Weights of a small GPT-style language model, trained from scratch on English Wikipedia: 7.52M parameters.
MLP neurons of a small language model. Each row is named by its layer, matrix (gate and up: input weights) and neuron, and shows model dimensions 32-223. Each number is 500 + 50 x the weight over its row's rms, rounded and kept within 0 to 999. Numbers have three digits each. A neuron's up and down rows have the sign that makes its largest values positive.
After each neuron's rows, "fires after" lists the tokens most often just before its 100 highest values on Wikipedia text that the model never trained on; "fires on" lists the tokens most often at its 100 highest values on Wikipedia text that the model never trained on.

L6.gate209:534577460516514597473574588596486513423539512529404403390565501583440561488571534564520465539497473463488498394509462559506552585458506476576404469502476529422493510506568505577468470469615465482443468456579394540458524474521414523461464446458545523409384522592513508530512427491503419523486479542486389468478546450540572459458535559462499439484485476574557551554416498490501510475506537473506445528475539472474507548495458453412422491449528504393497612413440504476537431446555479496472515505491516575501490452477540432545455497471495510494526518546554521550483485455413469455
L6.up209:432513482471502472473433555475556537512521485434448459421586495516405502572600494504551415552520526467570460464481528487430526465567513526588442469536454506499443479546412448462481467581514477423458525402526423442509512495468450446517479490481527406477567460497504402478533521483475413455529524479542443434335513457455522509480571442494566540458457569509457540582493471491611435505444575516512405480520466492429554421501371544477492542472428490418452450469446520456503370447556417470512498427502510573572511570480465502521488495546580472566511546446590489614498491547500459399
fires after: " the", "1", "9", " in", "0", "5"
fires on: "9", " in", " by", " city", "1", "7"

L6.gate183:494427372492532440394540579520456550495547514487484461482574496531501437495600453492517466537548514546414507430527526614452551567529468469513478465477404455464512514541532513523509445494468478458350542405571442532522519468533465475555546431554534482489528537613515420510550495508510522545543518514472435467471590572490558487477512500574557478467526575491434465535532560477517454544493527543481512542520453449507476463525500517413592526415547611413523384486543475476516486508525503477495483567497490542448413491480445412502512494520554480492587498482501453588591496390534420477
L6.up183:476422464482547424464505525505450516460578494579522451496480519492453439551530481490536567491517432613412423485464512509498591585488514407491502466513396445436546485485416483467574406579514510498425520429506529536490511489467464430563538557432625503490507539575530495392498534524488518524455552477607412437487548508537588505470475540483468484476449536469415467526515538484553471429431534470481484399539468452461438590518489538476565440485637539397585476569483524557439424460511452499534550559547425495439437493528545452497437458504601518437543514563566535507556557468433479422
fires after: "1", "2", "0", "8", "4", "5"
fires on: " in", ".", ")", " by"

L6.gate296:531470462528456586482435469547508439504562482520507604432445539519514464586502538503477476536529579585442452471496535573462506411500550553594556448411561447471447477513583476480483458434510454381569584543445510522394552426497522480568478558525489613530449484517462513552488444514548446582505482519439542475425438450511502561506524489573538466545525473471513447504504503537530546492563498465464524563458474475447467448479556445443544470487450481667465446519439491396547475532621551562427522529512515500548493493468544601438478494542520652540507503516489366499548458498507591539
L6.up296:530512463498473566504402486493553527574554551595530572444525572545540553524528482468527470543516588564438504412503585574451457460470531532516550459421511514472441462465567445493515483468480459436542558428476469568404546455449576500570551495528426627521486465552384536559456434470609459526487530484483497445403402482532514518583461470505545445552492464457535477477517496589587568493567628536467549596475467459454468393518504462450563502527440524603439439535453502447479468481617513531465522542497502444498502477470542590501446528528501658557523481496480378562580485458510609488
fires after: " (", "[", "-"
fires on: "P", "C", "N", "A", "E"

L6.gate336:440443548476458493575592544539534577532551482526537504545425530447449453492504462500467409499499517520516547512453454527553466366507518469454473443541511566441592476457556542455430512511495544485523631403503403462493452433541570524487537415487437519541526417449535612420483517566650487517596541564450508530464489555455572492485560542488523382493553498583507454585555504466533504460491526541374479598535530544471481493515510545535557528580507616521518423476555554419529417594507509553456578572502453520485552433505484526493535498511438579508530452563477470450474544527511567596
L6.up336:560453470509487435440434480383533461427397452441451530463579519536416478489535460493475586500566490529577545492545535443508463488552546413523540532482522448482442496632530479566545481437492504490536423500565490527471521446454524544527399451468566548467472532516532595459468416471507560499467492468508551487489453476465552441632426495572488584544494541471519387424441479549576562527477505500487576536493486466482595460511464504542476566496522514578421420513418514464553586517476457436500503442462568503563426532513599438501485539505532425559444514382582510580552546537515514426
fires after: " (", " bec", " sub"
fires on: "se", "born", "ome", " (", "N", "m"

L8.gate381:531509497536533519542546453508474542482444523480509458571542509546522522574503451521474446605529518467582538517503545432465413480530487510509393484483515515406468513552544430512484540501515479477578505549496542530454487396519538481462518480585492469501561497476531431514358568478557494516552491486462488512606471589491416625474525448497490437563370515499476481483439488509460586554562511569517487542545486533540421476538560454602520488522553500549554489484473453443481491455572525522397481539511495582506595588522515560500500418482460450523480484456547560465488420455617466568
L8.up381:507450521502533450547503383477527508479491451482551485530476463547523518565511425601547503538458460496584529520503460548426536517476522551420520424482549542535567470528552478440517518647536508541552528476478546537586441511557535501460482456418464549614581465474526438491508459540554425393505456537464523495494429455431474516506336481470533434579506570550535542459467487478539511477504576523530500541488535604522494432559517417500479527529494476562554499454470546553501443606468461588415497542558541618421414444498517467458496455526416444561490456486504497530542449528563464550
fires after: " ", " do", "'"
fires on: "2", "t", " to", "es"

L7.gate210:506483630612464502462368469508502524525497510496591462450383478507537500477514441472471620512530484525437611547562501551523404497507496463505528519425391361568441508473490427503575564486528515506468501484441451539345511361519515550537497471519470600522552516494495537443504460593584462496508559487457493532505474498523525471520535460531405475534514418554489459591491529538456506540527538494548459534482444443469537485531492494573510520442491488543507547584430494496561528459489517494456551530477518559510515432514497562442564510459541584476476510447501536453566547601579550518
L7.up210:495570442552463554433550483472502476434662549448427378519508496468414460525448514451539511509475549417608518506456546380479438452475568494487431497463552528477485523399565536488441419422489503548448486586437509500525499422400463543479493433557464505558411441534460463554425519494582490472494487470457535498492577488468510537498545577492517474553488460503511552551555560500424573487483478508536485537500501433529520607499522418433513503606481467541587464548569525536448521572566491557369455502467534504474465501559483548511565500565474541566522441422518551592553510572462531545
fires after: " ("
fires on: "1", "N", " (", "A", "C", "U"

L4.gate324:549478500588516448520538509490485519469487545520583442588513522440625474524403531473507458490539425465478456572439664519570596383512488503526564479537445496566420498501389503522429446453505477537569530575536519487524555620522493492495420546483537565500486493424511464532470427531491425459571534537499452457422579533528544493462497447495495507456504470515489504496521467541548522439517537467561536433470459570448563585516485457459460488481500569544530421457540447474578484490512515439467388567529488526464606534458540546468520509479508527394520500478471437493581487532488498447
L4.up324:616499538537460457364583566506543466479437488495444439483585529546427495503488523540565516580529385501574510490466418484490441526519503541595401526494512361553497495516445415508476498399600501471561541462650481467514588428551519564492519567502529476479480503546518554568508562507638457477350486470555521493580555498487468460463516481429467486484524488495479442493445478484498527537459469483557403468599482599442568496474557446486480537437482466490530483488489492363539505508494455508453497559474504525510535488533474570514531518474432510529528543487524478461459484407317509544
fires after: "\n", "D", "|---|---|---|---"
fires on: "|", "|---|---|---|---", "The", "ill", "in"

L7.gate70:483551516482500590446538496541568449548619480517308533401495504538521487527553500571478513557494546525533514449457455570551455498487475497484600513562490572408447526516572446525515420499527501541527590548499452430480523431472444546560420559457413500507608508502495422476420512542548435542482588492497494496526524588477537537435576460438467434535522525496494512539603493452506550531515537467480609529446533590596424524476539507517498505527530495491538602514469488471596505510496426429538459540494442394466554396501497458436526482426520592580460635543481503452545551526448567432
L7.up70:490519521540604496514432565465472560588411484475553537519379469534430454475516384506512478586495442426513541435502481567537466511542505344552496444477499438532516512531521474473446573500530454403550572518524479498464442480503521501520480503530509471495503404562472472533511488394506548496513522469509442584441460450478476465493472522530515467524524430520481528466442498453506467408558549520477511528470500435504507511501413520519415549435555431445445524437527461506499502480529521457471558523473519450503562512528419522503444476417508348533388427495470526496495503530403520617
fires after: ",", " University", "land"
fires on: " and", ",", " of", " Re"

L7.gate362:349545520526488499385446542543568511455507502584447525582456492438486571492435477563539515475495467539446542595538511513508419449586526522621426586546466503506557528520412521439491513549439510490422456467559582568554495457486583475475545466436553502503489533461527581478446424518483525408527569551577457575496584535485508472490542459467415507404479417465497495492529455585487456451516403508461544429542503466530529487454509595507504510543497505472592544436530455535492482491475541389529526557464490460449503555566554512599467523566510441494438480510457577449434510522553552562
L7.up362:339567597495514526460547539472521528443479473579448546535435532516497502508522506497487435433508531500483460533504365514501396442529442502554554547583500479543509412574540551470517529528429441534443490514556395500530547481451513498505444610541573435516475482421514526485437495501542433593520547550548486496450604598483489485362435522550497550413525491456474531551517468488518493414541441603470485489425517460504485535507459507472537442568532485513538617419492470517574526526408536509402519538460509411470471576496498429560465547472501488480443604558553574522500526551482528584
fires after: " U", "ines", " A", "A", " I", "ri"
fires on: ".", "e", "pp", "a", "nd"

L8.gate437:499491476539510508566496516470475560490516556562519530497525460423430528519469538463513502498573436490447455502482462442502614555554530456460562413496554511481605484414484559492467454456517470505339437439451502545550499573512508526466525583483531533473387560490523452520592484497496542553482396506512464459457515555531570433463518508429503492474398422439485439478495507456532621520464504424486453451504479508568503582503521500379482562453565533562548461519530431471523579423470455523459434499495416503464548502456420513381506531620576439512475509486584436519471569530535520540
L8.up437:493497431503532527447381429543499508517507481445611529476499502436542521548551466515428447522546559495566551539473503476456535499508513502468438547612518558411462543544450481581499544450488461462440533493398505591571618401439463494489473469464466421466543496610460455462459491563518565439559514515528499442509536478673386492526491432476493465484484379548503535515596443386554531521561493511434428535449516504525451501550523474488495597556459476486459568520497524602451509557463592483514535485470506523468432524568452569576499515497482470491461507433469554469584464438531446444
fires after: " D", " d", "D", " c", " At"
fires on: "in", "ep", "el", "l", "es", "h"

L7.gate287:487487533513527535466482530541463562475568509484511452514431497500471560481563495500431450383532488579410525405431478423465548467492497472527551523482526487427533484465497513503518524405521544420436500508468446456437506411448443454486462476559527489475540587528478558436521544535481552477580541552434481525583560472566456588518495552490429396477514475565553512475573545477556487540529440507467530530439554464507428549445475499490565418473506550440518474495454551543481394535461482529469522496517545492435397505646482382496463503458545557578676550533500442556572419456578522470
L7.up287:467551485524452571478442479533469464487537489501521588539548491390486489500532562473540429584489462454585549519522507490447536451483548578495505531437513499476584443493495557508533570464452502466396538480514378394515461520448481416528525447472459498374564453500394516509455500480554485488500528646505445511500601443549475506553564553485515485531554570453566534472575580480607504469499476539472523522469511479574538485415546500487622485515512535533633463526545510606507484449530562504431529535472643509462383557487498425440432545497475498514447571525546521476489493555560601474
fires after: "2", "1", "0", "–", " "
fires on: " |", "1", "0", "2"

L8.gate82:423379509475492537459561451463621486464511504453562528478511458565519446483567520473512501568515562491548507510488533490411490520480487565614445413459543560492534496529526507444586502488558434388510562520543468509499429483532502498439449462468489465372542477617554472572503534586482490591522555507442568462474549460514463443531487488549545457451537542513547527554559441501542540537441541526473473547455474587565501475554559464488436503498440491421493462447468481414398442423533549622502597522538453503461491508520528389557562469490405415547451500440467485521504510479592409514
L8.up82:391495510499511472533411481472590493452474436498470469430490527557500480523466444497484428482483540457547538468391540542454476577479477524579518393516508575438635525542498484465516416527468471521545440411564508527489455524479517470476592520436528504427465602545514487550557411503486474498529559470432517455556545475449503631607398455476578534453560516484565535589488541438542488430428524376441469458486525506458499556478527517531533488471502476495473415485580532446508497540547486413534550453585493467452458424523443375519513545516583388567469554532408494462589556533497430481
fires after: " ", "1", " in"
fires on: "1", "9", " ", "8", "2", "."

L7.gate349:513530474520494472486462558455573478519564496484532465450550473411481599494487535570511558466497558500493585493430433572477438451610495451566532490499445513467538594523430453489549516437409488481451555438438447472476487423534487457476424508524467415417526364544408497466418478544514519449563536574452540455492474448569514525617485527481545461447394501495526472473472555483542546577466474471545508591416519538497533518445374443492544569548492519482493424544524503532461516442480499558450529547497518493509500462476453462483447565507535437569541592570417503507419467429564506495
L7.up349:520455469480464507562470478445524469502602551449533417433487470404466428573442586443549545478572524376524514543423459576512449525617446564583450485510489504417455550511478485496472483416499532487399576593518450445484497539512502472479549455603397439425496431547577479571452509519497533525594535580454516474418513487468504495496554552533506520540394532489491457447518474505562542574496591498492485505488529453499476501432430469497593565472508451498479579584622553528486536414454520558509497471528395451502502505516553469510534523554505400487555563539519437613452424500563520520
fires after: " ", "2", "1", ","
fires on: "1", "2", "0", " ", "8", "5"

L6.gate216:448572493502522533516586505443539543536569516550459473461399490463489564538471441486524555476566491458542500543512459564535456541502492559558510503508456586467494559479553531485541539411455480472500542536488424490472566567528450508451497442504499548441528478476631518587498531487506621538534561478458487503443518488550534558511520609537457477497455461530539487515453488399453474439551428485438446583440548434403547529485542468489442446404517543513464557418584477417514465492486491507412547497568438460506604557489492442462447529540429335545468565522479513508610509492487531552
L6.up216:483534455473508574546588637482528548559578494613470479522468463450511502493458509455548467476439503525488472481514556622575449558523525490528480500461505469493513556468583497504527527448491426549472450476577415499485461561486424495500556410452593395573581515521541522611445479500531618509502530476514460497466570460477544617508619568512424494493387461500622433504428451422464543470469437442462550562501527482468555527490528485503432486481507479476497417433498480611551487446532552439483467483569443442511517550436480510391422508534521394493421491619538494368529501487398525560
fires after: ","
fires on: " and", ",", " for", "ic"

L6.gate10:488505508485512528514439450484454498495556483414554513435494559473545537525451521566486464553536574558539485474449565494396528347443521483477555448481565495456426514543485549497475474418382461444510512506464526526458502477493533560479472512559494496496485480458467510479493451539572452439548445556402574502536502378594511602551524485544488427508509528518538472503552526549507556515470558491498539557479485437430467484487541489487445436610388442596541533643458564483493456503565594547506589440530496576530468484487579573527474473596472539653544429546414408501518551504484572494
L6.up10:501443533601456640534450547502496491507645472494436633408550440540597505613499466480519400622414597559535473482461544643511470478512531545520542524441539571473458552481541440427516529482573478494552575442530510530424561437480586477439535480543503564556515514574468501525456481482599486554493506446512515360497486488485450555539523512493513510477587509568566474469473530528534528540451548513484463494468486488466520432455530525459441455489469530562441516514505552398515500535553508424542575500462521480448508478483574605477437496478497535525483504548383465383541473418426517483
fires after: " (", "\n", "-", "===", " \""
fires on: "A", "I", "N"

L6.gate317:542441556497484499521474391526545597491466423403440582441520491514517535456561402584476540476543483479481563432520461484547430417434478501465526529445575470416471484533571364572532501405489493478447537620472446493518508469487509528508521398538409560489518394501493502489484468514478401433568532501481460509418472505416521491597495416484475464565476503431468507478469482555420516616521493558518535554545495559470526468426498456570543509550477607529516452543433486495556579478515496484481578540544570584520533506526547598486589504506411485538554479419556513447518531564477507511
L6.up317:500485499561477429546548387461450532478544461495499505523541467513461490516499540597507495497560481574468529481473501671490514467453502451456462509423574404524457430501468485548477513451372402431497531511602433567440552497529541577412494483466509514595506493487527479460454539420524560421458470511430466579465424387523434489456409508487466457498447401458462452435486489543492532452486627496426564491559522568489536517585540446525505460519434592470468430524461508444517442508517541492548516498515535595506551527418549561455480485493453534528512438509596477414488554510375558535
fires after: "\n", " \"", "==", "==="
fires on: "D", "B", "E", "I", "M", "O"

L7.gate9:571354505513587449585500406418372537501531478424499497499586443567466492553541382521504497511577514495520453544549537432511545445479524441541541533466471568503486540536576440503524549452472513441530428459563505571409508509561531448529505498510473596554425489462571493506468508525483539500520501535390453467455414469371525513494469489591477458549532536473495457492378456504489557556496604476484481475482483444421486485477572435601487616409480457555478517517459532517552572523503478548510487443446463575432531505401518545504461480492520470520375455428515423483536513473522379497
L7.up9:485417417570479597530468416370464518513521497507504483566475511505480507502518509507444441456558527524491475550422588366412513491482476445538435559457380471487509541464377463518495509487523519516447413520505505575525504548474565582420472558406507510536394514523583544493509505456466467415536418536453455494450410512425531456496464588580435590523569547551450552443468419531415453512362538509429521455519488440435501513513560448466498557515455468526397405482522490481492491502486510491549475521463508501491451429494445580481473524493471562429470488533433515589522464535412513464
fires after: ".", " ", "⁄", "1", " |", " ."
fires on: "5", "7", "6", "2", "0", "4"

L8.gate217:480505550502587440471433516646536544537461482513473493483495504466517462480613523511519478554566495518358521462534530490491571455482470482452434449568513501494495439475504412486490491526496504498436543510453552499556398464541505457472481480517522511454450415519476481433487485620444480410555515529585532583599393552497484421460478488557544557462479552406491565517508560477448511577479559479480445462445435467545467485537500541476533537487582428468442577560576468492498542538477521487542493546585483485439526475443619632529487531492541418602561404435517489503632561474604438467
L8.up217:506423467562526540456446528520471554440443583434498481489414496585490458550537386531566537520525517496389429419420481504548546489553528419518503540455548477538430521477432589495464438449476520489511514505454479510446472510503491436426503479470546529444450417528440479515431476576485584535486456393624529547376350540475452576408534502525501480485532480485541489497422532463535523532501493433497468397426528498523453554495629536515577548446508422465506496548423447495494545517430553428436442520529471532523519449486591487558509523527489383511519482458429540462595464527546528491
fires after: " c", " mat", " Rec", " sc", " r", " Sc"
fires on: "ch", "ar", "ord", "or", "ore", "ult"

L8.gate46:501379584556505479516559403470515526440469480504478505522531519559449460493558510519495531455479565444423468540500545518506473523514474470444571541332454536478429558402458494590633497458494406545375479542538427481483598514553429485524476487514412494381456508508500452474369551513473529557523458490435556491419500494359450492487460469581522447509491488492516455487443480542534485525554439504502462513557470493427461414521523551539601524380533514503608619556469466565467506457451523527466486443479594548443549483554482473529493539506518492502498536458458571495526491491570599483
L8.up46:491502605353494460481564452472453532567473521594569560430486481495413581546514554527512548576529591380518482495572471481501484411420492552555459523589493456508519584532480531535503449505488587441554438566483536485520450475446496366519506628489501421519600514434553456496539527581483481532418422525481448503406453531452484576423601505444490500568516485564586537476569522509502489559540584463451513484492487402578414484500508553457472466479463419486589467552532528465508565458489502557563483518513451444496499559471580520501486454503530611551465502493551486522465514544499425454
fires after: ".", ")."
fires on: " W", " B", " L", " H", " E", " O"

L8.gate0:461488465449546537466577535425505528474390594487451516531473599434527506476472493448484448557413537437457538490485484464517488520428492456477536481436545480470395650488534460554468553448481451530412531551497468508570463538542544512456558491556495613492560579523481517513481543582528514560489467471470552523519436497513461468506535367501438505486521434470553440474526573528446544580517447519480460556449476593504495513514562519480613541511445527547495553543466420513463515502503570483415444580431513500383511598446559461507569433570490433504532403474473477497476470460494413499
L8.up0:537513521536547412451421513529529466485505493434399501409521531523438463466510358464424502469536516412518528546448490472536470474500482371525526553422489459479437534528473354538512493430502484521518383615475503606496456543517572431503547504527388496554460541622486596563484503452515556577516352492426490549598619505562463430460490498444495576530463601512556521573498498505547536452489476496444530516522510520478493543455543482525539475565437452538521408460444534456535498506537507465507507524462485526506461527429490554480444516431522477522572567562548460440544536474487451566
fires after: " ", " is", " pre", " such", " b", "ed"
fires on: "2", " as", " the", "f", "as"

L7.gate67:419581501562509531511479548493514448392425522503396424470448512388457462414509523497544524578528461474465544523443499427531505470510449537456468460501446461477496488442549502575540509555496545477411625546489426478552507550463453535479445587429529415443581423474549519523534420437500477469555510536539444496465483541476436485438445493484493655519425528551442539528576462506538520429473528534586486507447454489488501484573535487426470466587540500453508520493540523538569592486468383509511552478519546486444467510397449486465610512573555530547441542483521600531491609563405507514
L7.up67:381562568517581423494551610551558529480422520478488420563493473430428382430456479476539397523525443472509565531484511513619486532502483556476522489467451475467626478484536467434403552507544532549434629447489430502565544500511428466478545463548476356411568443473515494518486445462468460507502580535510476519487499508519452505518512412524529556454546529531410484532575472502481556478520448529483429606429487486486564486541422484485485553600545579494453495537512469521500535513479486454510427520513491563450457525520529447481508511510475537431476485455560527494496486551529475475
fires after: " A", "A", " O", " U", " In"
fires on: "r", "ter", "re", "t", "b", "nd"

L8.gate411:523512535442476508517483604547404552529496593632506497523432484532509460570458504495616520528554494518491456542581516426498582508499527463551545481425446471455541469562469421395531472485463529495513472525509553447518565462566503532537541465595503497599529559545445574549448430461505569523471408438489426534569627475523443493527590502491434485547552529457476461511467617490529496466577461537541495471489561455588561513480508596432499454494545499511419480530501444538499508461488601495572454531540464500426520557476572507498475495498667474607455485565510471476473472546602465492
L8.up411:576531521544415562539497559557464533458558473544489470553477543465432624578461436413529466536542569544527517415577495449536494448534476530536457535486512459648467443420627519431576507545537561520519530535576427514528534436472484502461462535469535408479576543479482559493484495494493578536417504508506496464555500528485527532477586432498548529516511558525501503472499435511389570480605551494512486462438430480511500427462571470600594471525531529444479514625443526481529506452489547521547480466516492504487478452340577582542457440519471568395519576503543618535526444552480554486
fires after: " E", " Al", " e", " al", "ar", "il"
fires on: "ast", "reat", "b", "m", "th"

L7.gate80:570421534544479466532548513446432548543501494474483497488524485503568500466468500476456459584517558445507462604539539476543538560465477587540577421459431485437510571542515472418517564462407450515491497512565600471486366460500471459484543409529509430474414420586566518532569561502504503494513458431450529417507502582451464474490590455523527508547628513478480530450545468443480497543567563468565541557457476469493504461429559502449467532456486482448545541481582553518627611500449450416547589530485588528510433506492515440466595488544465513532515531571564467499472524491570476470
L7.up80:481501474525433516407418495509528591532569442565495507532512555515579566390534569503557454538552550515495475526509424478500397488430508565480549504510541513497458486531485589436542560498466470521518517469464506499440449457385548506468462425520485424471550576484445533540548525505442534492498430552490554493498390558565534498569464500504608398463577456532483525478574523523484477560567514475600563529514510591529490497471435510442384401495506498469560511420479464498579594435487562469581478548464556484548471504505490473516493478501496563437513507578448372535553554500438480484
fires after: " d", " re", " D", "d", "on", "own"
fires on: "f", "own", "o", "ot", "n", "am"

L7.gate195:556462535504456507429438441513514462429539499539523470552558468538498476558544452517584424538558478602526534466478589480492504402405519528440649486430480514471391447488511406536536462446413377434458497531467528513434550456481541474515557489564357575490556565540440578549439505494546514527520481580391480426466465532490422584582481528553502397455574451517474412487562587556515606565559508522437543563457468546423456580530506493490523504509420504553510486579436485540507474488527502584494487467427500489488469504456564512472504537529533611553562505443520508543574493485453564494
L7.up195:604458560540516461432441430582493491458539519502526383417546507557539500621471492515539506643506481551441542467560534514563534524430532518466548481460448434474443512545568452569528483532552394470501479521526507567466546499513470511519479419457383596563493489607513516483401533530611467492527504467379539482436454520496438536512547512619476477494589384458514459496475502553464595513526509467536476602523402483479526417482563502547560572479481507555533532543441432490543536457539487487466480495393497505501491503453552521430524480541437537552507454443553479404588467520517582514
fires after: " (", "[", " \""
fires on: "N", "P", "M", "m", "c", "T"

L6.gate89:419612484463496604492481479424384486370505628486517429484432484496403488433544553448470500533548485393536436558426527438480561521576467500561538465536414565500481550478527443494512525471428482474471531527598471559527502510497507512446560491484517512461517500576430581521514474556448554503562535524482420504534570492515558530341543533495558510556472497538508547474483507447486557453542517588484468529428441418441429580509484456455596491449531503401569588565546517527493478480502439529486521500474527469529484519456466489583535432511525437512524596582470523591495491442510492456
L6.up89:423564393541544523400431677591497424548473497598540471617490504429421419520502483468509440536510512527505569510607411453511464495562474546502507578530405466461502459457604528450426475553501508567555532415525507465536531468564469515500514539524413394551485509489451503540541556486496468561502527505532476524578485433470607447497518498485613526457415542488455493515435616523476470446454424462482495482505555412563496548467452422451478556425567528444511525440655543497509632465551480509509510593568539490504531497528436507594501520489580429423510460482491474538530485491460456542
fires after: " "
fires on: "2", "9", "5", "6", "1"

L7.gate407:578521554500471480500525409506519494495621527479503551427565504476476498571454393518514364533478529529602542434545548596517492519529508516469498404522557512464408560588469443582475495492439389527451506529529562607521528488485447422453518510549515555504483373588484468524423493497531497545507536443427505493482476558442452530495471543528489411448533530487532400520495416505516600568541622501423484504498447456398590476554503535525434484515452488572579462513529457458527521417477502528533481550475492455505470506451448529479450495570490509622413444445456569587448606470561539501
L7.up407:634360575497582492548491465461465519535546484514468514531488477509483492483499460520539570489558519542503499484564433492528492555471468547570482515463496450517437558475465456524549526530479422506528441464474463566429559514508450510476468372460490561514514581505502570503485490438539474571437483470563503480459464458523548564545523591580403508483507459484544421519440436525473482566465485530456369531565490430473558485585499472580518537454426528564549483530463456410510568449583494464520543560503417483443557577468503506514444503517468568514476569531467436494558508638543562585
fires after: " ", " (", " e", "on"
fires on: "eng", "or", "el", "ec", "ach", "et"

L7.gate152:475483513445480383447539503551533439608578522495466469479464478517479453545600568504505523498519621611480487532488452511606471598396450460574477438534513492448469485561500487572632458439452454496380590477487432457488463562518383443442412481482570451506579476559461549588356491472569452510469522592463505448447465558506480491494548500451564512588450463544498500514449533537524522532503508435514607431480469553508475491506473458479525579388534467484503401480404438436468535472580551487369494457540485571458506552509456526487512482547561530509540429500511487486434470481537459537
L7.up152:547449520506506419506551340525494465557502480494478474538428503464476435506571470464528561545484598496476496510531479510493403575423480441488520470533419535494462522491552415626592546452457501563384541499522499525431532483538517470444427509434512498509468490528539559545337464502546541469538501578450449427511526603397468539538567460498568480617536475506488508507475476552519592502442556472587576511401436546570490469505495444484465599409501488477444475593370470464534458505488451528519463501458521493508542544556496470480533465454544556516561497446506547406453501496468594483
fires after: " ", " (", "2", "1"
fires on: " |", ",", "born", "ident", "ide", "1"

L7.gate177:576502524596526504600513405552532472504548520464461497497430459578596399484441487412443431522466484529612527507447450515554511417488466439605555450490392499487542475453520513455504432543507502522521513543471506556443463494520542433410470555489489479476376532521587606506514525491569555462566446515452501512553569488434536526642495558573538629546550485558524512497469469491501479596466515421477449494513514419518406483478547570490470480455522387520511592543494527461474492511536429521591531432452474522475498510473614457515407500462592437535523459465534509473551451515505436558
L7.up177:459516558460602554539441431450433538565491474533459571556529479528542484529503492546464527514550398535474474429495561499587475515407498477491536500517518516444601537496528452529530549544464497453527577532517657472433529477499446561487444546572489443535557550472519586496415544600463536431492524490476469528568451553481527555560473481566431558593571432480428537476526531585475557499486508468514464491529513484456431611530473552620527507519521528502510494492439511442415509536549526518625553429508542483504528488497527523511466500524616489505431417495551533490543537584586522561
fires after: " ", "0", " (", " |", " al", "1"
fires on: " |", "6", " ", "3", "-"

L7.gate175:415527457498635439433532467516484455566484429541517505532424416529545396551456568464455516527603511498471499516549535424541639493554481528548626507485447532491459529451417512537540446565494440510473484435499529466428554486586483472518527510446502561508514496517517635542543462411548444550523571586497493491427498479510562565537441523544560576483523474395516522520479445587511511474424473443515496499358426544419509562475530458444533598477488394525450485447523532541469470549537480519591456403486498507444416528480442462517426508468489464480459480492556472528585561548516421459
L7.up175:497529450506679406452509451444491438505565444560555482542436504519585417531559566519534457509589556473544371480548529452416549507485567487540535444562544497471408471491488497533445475471601459432524391507537541439513597488536499478475458520484528540481463577435549535528514374424524509479515479535512564504515476466537538499493530510535549579493525509485400555497419514617487472572516507486419571533434476543448502561486561467487471591440482504555434488539434493531508471422524482456578515371501518486437554518478498532509421520500528503524513472517443487548562491585519445534
fires after: "0", "5", "1", "7", "2", " |"
fires on: " |", "1", " ", ".", "7"